{
  "n_head": 5,
  "decay_shape": "linear",
  "final_lr_fraction": 0.0
}
MLP neurons of a small language model. Each row is named by its layer, matrix (down: output weights) and neuron, and shows model dimensions 160-319. Each number is 500 + 40 x the weight over its row's rms, rounded and kept within 0 to 999. Numbers have three digits each.
A block is one neuron, or neurons of one layer that tend to fire together. Before each block is what it responds to, as a language model described it from the Wikipedia text at the highest values.

Numbers in tables and infoboxes
L6.down491:488477418481438420546529500504532595503479486429482572551503567527543509547437566524475524490533471495468505516496549491467455513538478491552562445494512512508480477549486475547389483543525513447532533405440510530508485499437502494451521533425495509489512440592505477468507488540520461512546514472468413489477487499499473482468472492471494523454462558522483440526497496481478470499476511497453553493515514562491465539527513545517463460519493452506448534534519490443439469520507522
L6.down737:538554462413468432561534491467479534473531435455451472502471531437564485553511563665494523517519442468471506530517487486539473516509467549473518478504523521578459509477538459530518465595510565468480496567480508621519414557540518492506500519540498503510537511546568475495536449458467498507513497476508421452443460491529447517444528441472491502477528548462510492466451488556463457541487537521409516553601540589482520518515510504549460592477463463492565480441538538478512488463465517
L6.down889:502486470561488577532534517525573540486444514481459568549544531518552532468469545557507570470519546568475507485489560512468472491522404490550465462471573528475569504551550509510429523472506456498513483389437479525572548487440494518500471519489494456528532496516487505466465507555535376494534486539496528510509506475523497464492435445476498551420460563538504489497473509490536486479526569453492518499487446506557480532549511488499475429556502518521425488528462489444401503518520556
L6.down947:524505398476464555513517548479523490483469478504485498515527531509449535448497469530472635502563516507473502496401532425495419482505486525584441471497541499501518496540476505481490492539512496478454500426444508479583483510451506514500505485482538537497522553523483485461470497475533526544549499477503476508491522522494465496547454512500552438455385508468501497477530498536507441552565540515463467461460501575505485505512533527505452538556515484535478495513447517458490473495456481

Infobox density and coordinate figures
L7.down2:506506484513543469512439502474473512436514515477514413494469541479511482456558490501534490555553550513500410422482460615467444479475428497522429515450437486496480530409518549502502481553509494467479502476499476461480484475548497466536459514467465484468480548485471457503547479502537517515550511492530538523485545450549535475439473538492444599468493406527474574562488503489492489535530473504435520497564539462454516518495537531500478507509515490471553448471492569508463478452552573
L7.down27:494510503530490529478524498516516514534534515533475513477449474574471492600427453490541529572522451511507494554449456527545441456489554516435499517558470457513586598514491540505512505463494472546489508440504485470528583484447488519523463443554477465495526504413448491433460454541484494425502418520479552576526573552508544544516519427494519581515524529415435550555486487522488498492544469493491532496513461490537489433495489543489515497602479488498514534524485487534589468518578567
L7.down57:445580479511523491464481498488543491550479529538507527468518500501483472561463506421522482519469517436440536511459471486576446448501590518469539486524571481490505512529469469542544528469557509531416500546550502472482545435457505451465531443489462482458509485434454476495492456509483512482477439537506487489504522564464487526495555479494478448548486473468435530505522513566550564493474444473498482495471540471551435439504534492460463466560573473450443518559539478518521499527507522
L7.down93:535503506511522469451486467451499491490519523466529534489521521540475532475515550445481563557528529493478475426545455500554441458479513428445453508501531522486524460427511479547462532519437505508466544473518482484522483482545541500473526406500493477492536518534413512511507498560537477504523493536481476439522549508496556435477502489460484537470536566446420467535392523445528568500539454516478491538496482454478480549485503531445511471527515467493456467531472435431456449537483532
L7.down99:549568551441490397509453457474520543486544443513498565548489530462469503545493561463535480479544521534559459473490469514446478487490494506564379466555484547521491586479475480529501516458466518439463523483474492502489416518473472472509500515446481459486501491552471502496586517502468466531531514475576517529579522463502474436481530455491465508491521514410490475513459492507453455481490510569387468558552501561535514520453424453510497504481484520480453501466520477493485506493533472
L7.down125:523557561524502470489508489474438514454472437484449486524417488602527539523549340531563611528516525509481538493534511420447502495485501545623445483510537495490519473475492485511543484458491552387522506520538495476457563493479482468451439526556522501585536514415515500477489472555498521451516482510526490531475543472567481513484444515531470460455526499425522467513517501595507483499539513476469481473521449547568528478435490481533478483522510550441534507569484454516571509467576508
L7.down243:537475471453553458557492510464478485453485477435483476523514511442551523502493469551509547472589562517501462541512574557444500554500415575502547427495529492494480520554468440560489531593514499491511497464470516491466501536575461428473517556457485465507534503447555493531538484510520528513457493470531463506498488502552406482477485474519445470509524464484494443450501547506488495504500530454470506490551527543523507540513538533549446453474571499510540516432539463540435488455564530
L7.down343:534518465480528437539529564537448412534510460518545521570437477516460487491534447499545382487456444435465513504482477569530532549514526533425553442508532490555460566527512586621512526512554554497475470427479480515484511482455485535508515467494440461487537474439459462454555488512475512510417500550454502461508547525519532535473507518481396505539507537447425475498459469521479544523474486477465496525516532507565508507450495513513490510516492490470495555443514529533500467517504477
L7.down428:541468440507526442527518444437482479479492478456485463523450495483505493518480529600475593549504491445515461516537544543551502541503534537492627507474540476513533428536464600517500459442471535493473546424510523505513527465537508449489496493538522461513487512464547521476560509517511466546496420483528521476534518485521534531510474501509468495414512492517455514455475467511542504502482461461482549492555480502569475519451557545545421470520512509522541535594457493562475446428541457
L7.down450:510551506428492437470529416501433527446511520493472494492378532529493482570494570487535538519513544498540443472530444532514504454469569537463384532535466488495491536523507512570485470467485490474466537498527539478502487460446461491495448508536500442507526496461439473495588510540480477475491433506551515502512552515568515475495489533532445512471529507471464493550444539511513477522538457508419543502614462467592507489436447505486479422540568483475526554524511445469497491458623504
L7.down453:494495496411489473550552488479450489516555479491519462478425505478459446501516414433485489504517545500586475510475408493486504518499569556608442436597408483499489473575501491526455512450462487522485528519469498508452509502528471556499498502538512522535475522473559531517525436463468529477437514448539509526477445532520480483611501448550449420575538500470437483515527481530445464563552543506481523534551542560514538539456525481527491611504471502492538566470461542541460505534532459
L7.down495:557451504493508498529409492570490515455527525543506446520441450467533474472527557554501430544544494498501497482475487598542593511503525513602547502547436500502483495485500568440513456344464545491496461457453536501606477502465515492501499508415542468541486457516518488485539497513529439546556525505558553567456518486502512507474498515510458537445447467445477517565512559535442488535477530545521478507524459559533498533488535568530463505426475507482486488507506493531458438442548508
L7.down600:467495487450493445538502459442521495539499480481471530477510517525489547473448467569490544502538541498468525471473431427523462491496524496671433471507495465431494532517537495550449541499532535487463438344537482571552451467435517553501491505530528463514560491426516517490580487496485397496517474506517488515480459500510507461514487504507496395492453518525460474480458524522503480515520483531488472556556519535551446565518562499517469481474568525414443515515455506548474493498581489
L7.down794:533557549447529476507534538537499500525453448453515528511465469494517495484502465547562478517464461530396510453364518541479468508506492513652570513437546493480497538525502496523537530497556509521448452457428486479580498483476499477466496509507497446543539469416504418485550430523496500468475453480532464492436490436517559505464492542510454476534495480462502556507503507585478484520489543512532518506480474532549480436472512512514506469519555564461461471466538514442477510409568490
L7.down843:526479495518527456470454488496439513528497476509487508525451476525549502474501432465516499509503523462468464523554510474474485545517516512555566545517520497479430530434432502504537500452523563484530516569541484479361545494510515448457487534490514491479485485390489508467491492511478524499524471552486497487510562504554481476458459565475474496531537487450447477465542548564486539516474465449471369485530463505524546465452492500468448474457536509463567515578535460562539478505587528
L7.down853:494563506483506427501497516473499485487540450489422511514460546543491497473495528617491615563543485522450551485466448503547498462543509474458340454445504497573463519436525467574559531453546502421477526434557496531527475494475515544524492527526518471577547539470507437447558534524482459488468460521542456429509532496500545498478537470421531397480471529449425440456430489567501473526484460466422435492574501505520530484485498485498491518536503523468588552433567500478495466488512482

U.S. abbreviation period
L6.down39:511546474455515522489486481519479488517470545498560498579393494492465545519516522448508588471473562499552509464498491517497422489494511485539453536491543485503438462500524522511491566492494504451455487577572463465467525495430507516479503564516509477489568531474444426483549446505544533452598474502496466531491549471512544526553539527438516377516493448552467502517499460570475499479520503519474433505462504511521523470451533519521540568528501529516473498503472503518534468504609515
L6.down80:495453528481506507437468467531492475485451527530520519513542589518509540460507583416515588529492558520433476509493469564496423426469458504358467526598525501449507430414472427538569564613509405562468496483446498448540480547502521482511560459445468496553511579560499446481421436494515562518503464510487493507508540478506517496467539533515541477558499536519498507476438500522516526486482486497584507531496527568476473493477484494492406512543498510492492473488479513486444507503532491
L6.down782:444515554522505493433480446524539509539425551508483592475546479512493483476451598407544564482477526516488526482488469438570437472463542516427465608529520497453464480525474464477534476478469497519465491495506497476556447547429498469532497451516470498478481509459417455458434503462487458510509484560436529462457547446496513531455471594523612439552452468513546502456535518444526511395542487529507478462526510498498549463502507535484499443535523481505472497491476522555598493458485477
L6.down921:519519518538493534488508482503523472523468503535510512578493444542470482409496509417502582465509507499561515515546445397549450500495506512430422574517499469455438476455569461447511472440487477517513498609578454460540471508497537506473532547574489504536534529418427491463494518432537510504509493586427485489552516532478461529504485537584586467548494546506440442413501481450509436478556430490508454542494526509507537508486485509497542528511545504476536495516512423580491463485521480

U.S. abbreviation period
L7.down76:548543475561522468497447582452565560565482544481527533495544539486508394550520385522509550547537456527513476521551526517515510496523515481495449513520496525485512582483489483450577543429441499415528484578506497537497534505494484413517433494546462511551495539476459562456420466502483468472501470469547569563509506505524468511499497496458567581540463480399428488447489530484494500449508474511496416448469495477568528428477545548477528499554501506549466501521530498557543527470486510
L7.down78:550556541493486452464418455523555521498433577425455512455583502550506507473466497488604606580473454492439461529518519582608474432510498542403550497478552488504501432481491462511509520527516508475487533507500459521533499495460470495474499494463502460437503492522422432474438502500518519492546500543524498567528541489514545533452534592442450548530489497458463585508464524518510554464513497523523389532535500529528462441509504512425498500570531481449495449514505488498529501515626575
L7.down129:481469504544476495508464573519493465485471516541447533512534457529484416431481454484541556528507458509474442531515511520481488535534519557436564465547468508509456497431503503441503511446522462487543499517530495475521462483442539494458491560492502481468500474417427492418537516454517443488465450516483526530554503538560464483458508468507541582508495519386401457495468526507482487499436440480479437499489473500494512534459529515510473530539481531455494552428536463524461428543541531
L7.down197:461438443510497527510477558481484516546504508488450510546488513546502502477464367458496560489529474464545546550539560486498457524521426482424544490538499485476537511440474491523492504555462408519576498574530461470473553554485530480528422515519563491510514516446594470489493439482519490530558429500461482541542524550529503493481484516499548584484513527420442523495455483509485496540491500403499478554486479520441509502510495476505481580477417503536590505465472483575539476517559495
L7.down198:449506526513477494525430495414595501521481463475455538562534555543514480492425458483537538517485495486453513516519506516536470486488503501425541468542519510534530449522542479541494504648574492498487485440554479481570502515518497482557466526538541414515537535497486459492590481537478480558473474471481467474560488505510561437419570508506520563500479502507466538463422488546504589515431480494527497559542448458519471518518509423534477480567453508516531447480565477533458462443505517
L7.down321:519494490517508465516447502491518575486486490439495491561428562516517455527492518469518535513531519510476493484521514499524499506501451504519419518503500505441486540426475431465424519419523538456516519515520490514489500540508502510467518524465498502444539523552501489463589501536559444464587499495496550517488541489543474444484534494456483619504531526356467514503487484491454442463490487536425462527494525482516532507511464515499506473519480456525522481474470459451484446483527575
L7.down391:492474540521452541499491542570532502493493512503479526520597516577488488414445467450525569509491492500467478531466576526543487516503477527474602504545502519477530494455528496442499452538498453510501443526431484480535478507515538501519480558533502448533525483520491537483537526516542447510448451495503521532554525555508524498507513499497522604466512554479491473509430496495519506525426543519540520580438444496474434513547493485482451444575499513561486459404539472492430490501527562
L7.down465:479488505495458504492483520510548433529474465492488552555454497502495560517468674574582496532533471516457462567396508556554558502558506524515543459541462474538505530474507492464534422501529445540440420480520544465468455456422517519544506553511535492478521468560495438569533497504525521474512503448537487515500526532479553452523575541455494487474432491477405527563464532586478524550459525518461485532507498523529439474418503470549442498497503510455508504487528528475456479565533564
L7.down590:542520540488525513393422489509484537495521500408551523477476474504538541506498556428550568477464501464475529409456416547509509493504531480578502521546533521503505499423439545445546543450487496474495513496510490465525498520490490483540474430533530471519493468466381476481438483546491544525489506521483547516437541462507521477513518480528487466522469546570453566607474513505530537518567482511568440527540448460492461449493452470519493442511509501434510500508537518419546462523524512
L7.down611:519585467496543410467447479553553491507496533488562516510404488471482564562475443492531369477444480493507584483532524507535491469486533497499426607458477519514502436558445509472590517551485525448466500569504488550477578484551456457538479512531447456513488547501419519505549504455495572573478498521475525544469552413469495576447518495415501480550489478549560530493508470496506575490478462489515441485507507455527496451459494498474502425543535500541510460533570456552580515458441461
L7.down767:486544505522465501493460533486558509505515476529509558526478515530507477424501509518488555450555495527506465467510438452502475494514476446542393536477499510493429539468585424454478512496568526462526489580511434542529475535530505468514510563457506491453505520462448422458597558525536468507512482539519473563536512496499429491437564595436569537510468464431478487404480520508481502453424510561444394515534524477535540552479489476470495475518565509519455508472530480601472508460548527
L7.down809:471482455543510513520545502562520520481474506527535497511454416489360488504483494502463522506493509483580470455472456484472565572498465508541530545483481478519489459484490505497543461451530558468575460534538451451416466551490538457531404499481434470490501497495496557521514450520517532533484527561500509546568515489413527488499489533529578628508487526510483513485529464498504439493516511489461465491440431494485469563488541501546468516527506465568484545510490476455491460483459531
L7.down838:551518540436465444505471456489495550456505455541457546481536577512542464522442572484543599511429480528571469519516446526553438460461477550444415482512499499549517544447547472475503490490502505443504539516511463534522465551519510514529509586459458497528512552538458496483544480490476494517536456466516510503586511483469560450537580527513522565485502479475518534513462482540500454455456566518476507561543466528476509516483430455504514504538444478530528490454498514497433495509548539
L7.down855:500484474465482512517421490461574578564425485506483560459505538482566513442456524429526589478529484490535491488535523468559463507533422495590492565461503483456467477534488463459486494508530531465509522555504498553413439576509525453506467569514558482503506515514470482528499508469466484491485545505487493493458525490494474525517510567510536437548443524583460576416520533484474502460523491515497368528543486483475509486517542456487488530510475505579553467486547483546524470477544534
L7.down887:483487548501479510511517476586471505465516507466496514459547526533481431518542477482514505585486459514467416544534517500515441491493503538476535441536456505515504510483535529443514498408449498581550534553452444501509555516496500577497478452526469474513501530517518453466503420536520485411461440520508507481513512488543499497465540533482489678504581541366480458538486444420477480501494492502553554484484448490451504518479485488430521533550446433523453507473438516468522478510524537
L7.down959:573492476545502507450401534455520398507518477564516537484597500494518490483552501526482480528502481521467476495475487503584455508492458433474543500569513501443521538437477444456554492467515479567506495528510459461538471495479522495485524522509514433482502516462450422539423514519472504565474524512509544501471582543518473453463505478476485579444450540472407536512469574472528501498523442490550418504440484443518476505471527515485477448516569528436521440547524474498474459497486529

Reference-code and table fragments
L7.down25:510493474534515475495533416462508477503463488359463488515486540495518592503485585440515598470527516493442536411504528458546445499514441520645435479445539501519521446519478552518459476553487491482430503420566502568476533524538520469523490513567484457514509547472525491522558488527521504498505479494518511482516504495493497492495431556507530455439540550542462494469515459467534505550476498527454474436495520473465484531569498499539521410460575482534453492527463477376482508520433513
L7.down73:507507440451483508516530500452524571479484511458535524489544506452520468573463587492489711555551498489445493467453537486502456487522493535646492437483567478500493447530504495488426532520540464505452480453456528508528493528464472410509503417502524457519517493458538527482585466515486492458475537485525500487457487482532492461536466439528572501490481520490456511556505537521517470532501487562459539488506567516491460484584537501512498458538502473538509498507472547368445542441516534
L7.down311:545501484529524500524513529503475552528502429484502552558442528486511463446509500476502511469479572480412560452468527517403527547494445511669567504519533534460474539425526514501515489472564476460480492546449515457503485492489559475478495551482515461486495451413523519457553481529519410478471471462468528513452515532528477528496494517527502497501484503457473544472516498543486438515493494465469539529507512486479433491466461449514505509494488557490490536512472496452477470489531486
L7.down325:541484440516533510498553416460477535475506525534482490486506495494518514479424556517457627443443536502424473481502486424449443506510502490661516469440490486434475541488491496488457498541488433563475540496488486460508545526441540436515466544481500488530479486461515519504585492511522413534507488539504496507515501479498468491479471515533558446471530527503456519486518514488541466501476489469446503504484551474470472499547541510506499498523524545491415543568482472488488462500463532
L7.down347:502457422493530472507483492472503485492560463460516491517398457507480516479472507481449529479542548513469482509516461472438483560543526500645599489565520495502477455489511491523494523502487464534530501509453494502475518496522504475486488465502501458540447433488495521529564515560503547538450443502520479523526484530534398507495442483587561457509573491384503449525541427527462515526467445520536577531540511509467490582493510567503472400486549549424423524495511449523427543470500527
L7.down356:482475492465483508515538468458467480551481544455496528503558487460555495472495554522446565541449485537459566477497552463487449585542529545526503496501479522491495475492476538510448533477450477555502510424528516493554530488496500508470503511519470490490466495548485555506528451480478502499461576532504464473539466442553480503443466384563532485504551535437531458550553419469541494451476469479519484534467497497478512554535509520495526451421513544475469606525460456506489512476362483
L7.down441:532476408485476526483545488466509521487527530451494479507504522515487522499470515502500628479489533480459477470471498508525552496494455486629537510499551484522511466493522534474460478527486406550509514497446448463552538489578489404537498479585512453535497488446485505490581464476489533508462493525489534554462470496496474514464422499517593474459485522522450531486539503551521493537469448534433479413472514478480499485503553519498486497594528531481438452560506536517418459432490493
L7.down474:496479412486520531534568498472507454473496506485479512533490495452500492467505531482448587522447570510457498484487505501507474543475464476563509547472496500452486435526506450560450524515617489510464561476472465487517529575403473414448494517602528483498506509482497490525571478521493458507493471484488530446534480459509427485520400545522488452500507535478522495495536509507490430489518495501465579482479534489483506540511502548509477441523573514459480524492433480490486441435532464
L7.down487:547511451493489463519528517429431491557500565465543538546524579513486531526510476465505647485509513476448523410538528458463421494507518458549447487477519480488537553477478517524442495543509489483526518422519495545539592499468532486497476453545506502472487516460485530474520455541534441486528509491452502529516564504528529451488434471493455476501502558412465472526449425497537537509525480510464460481428521457521501508518493515471494476497515491554451544568432489485538472516462481
L7.down505:567445495543583485517471511506522582511461520452500491488538519471558513506435447561541545491432489505490493438440503575491454511517522479570656540488502511475422476466528522496493533584531516516468512440417529470564448499538528476537494517431579479470530504447443490483522442516509507546523515496483566518470514487490490532474488526475522493509491474508533541543490537519530514511456519481524438513518480530455487519502546536561492523540507523397470500515503516447450435460442495
L7.down548:467509476459462507472502512402517602510531518416478462535508462499477452517514596555453571456481515532456478506520521453540559446498507546568506474487470532561507407499535525479537489451488488479492525530466542508482475485491412420492484510458487532493515503512490457536582498477463579498513541520549504479511477422509521499376491571545573499511493471488449510503499557468519558499412505571484548475527489506449455481506533523448479512490576566508489519462520528493473499450547517
L7.down678:562456432512547476436573511470554478534503480439437495485461493495517475463476459589539544532553514471476470481441490476525464515545537495497580435442532504487476482492552571524521482528497461518495464452484485503537533530547524466545523382533525492505476491460512515474456474563476507556468437512524512508449516561546476528549426484524503413519474463458477573458514533540474566527510490522531528485480512551461525532547585594519459463505504475496478503465457555564481428405470510
L7.down795:555417468514505481481503524506454542502514517464535469537454560522515484440520379453484592495496571480463496510570497469421492515507393478529461544492507481489500412496473464481480504562535410461512483559517477501529530517530499531453546525531540500500487495478530494462506481505481477488520579458475493529434473491544352499498471556513509439542518567441459527454508458497454473547531466472456509489468512479483563590474524536474551558479534534542556485485471433473498440489520473
L7.down831:520452448546520549550524470444474519517491505421499529511463528481498513463468463500503564508457520507451541451498535471466492549536507535662572494533533492489456420530520535509466516561527418545512510399479492524519483559492506445484494486541506484511488474457497500472578470530462508514462498511489497468435517455557480510496447502532531440509472604445463452484534452523510525525489463543466522484484503520451468549520523599483493436524544529502491543496486479411458440470472484
L7.down920:495499472559548469484493451425544502464449498509479560512467425534494582407439470459497636455489483434444490431507504468525467532501479456538572434478543524532494410452557515480491459443539455467512482508618476489562455495443583491467506473543502465471500500449438466502561539478475469476445459507515454496536542522566473499501494500529568385497467531518416482538537572508499515484495472511414443516471547484468526509497568540518448366552493539465499490510544472492495460533499546
L7.down926:557428474484484476477506544502553550435501481426471499467496509477476473551506551491580564455521521497443522471509494487536540491544500516589543431510511554557437472520493444446435503538549490510489520488457535517463423552564486465523511494462540493514491450509475477518552477512470572466493516476495518547491501511495512507481441563474526469535505522501528493519520521523490466525475528546456479486500518531470518504564457449556513475501507507536529432463538506380497487492461499

Infobox field separators
L3.down107:460484523446529500487561528422524444455534471526436521507521562488566447517481565475513549528547547533394511462522475502465518448492537516481552527463520501558496486531476474498509416495478421503557549555499524487561524462499498507490503504496492471430495470561609476518498493490540521549545505525512520529489468537474551467442495507495513552503613527549402469485544419540473524444533539512432474505465502445423507448561508462545499544481458501533446583453485500522467532498478484

Period tokens
L3.down404:539461514584614531511547446543447549499465455576544513455485470495408484472562439533527597505523499480462462518506485436429521583496468497426583536511408517455523463443566498548475481481493501495580531500533482551481477534536529511536573529435516459458529502473496467479504432515507489503498434549465494467504477454530538507600482500492486554505474530490452525552567506490533511516472524535537502470465503509456579528541536490525474383558508488472540486413481503470564509509536543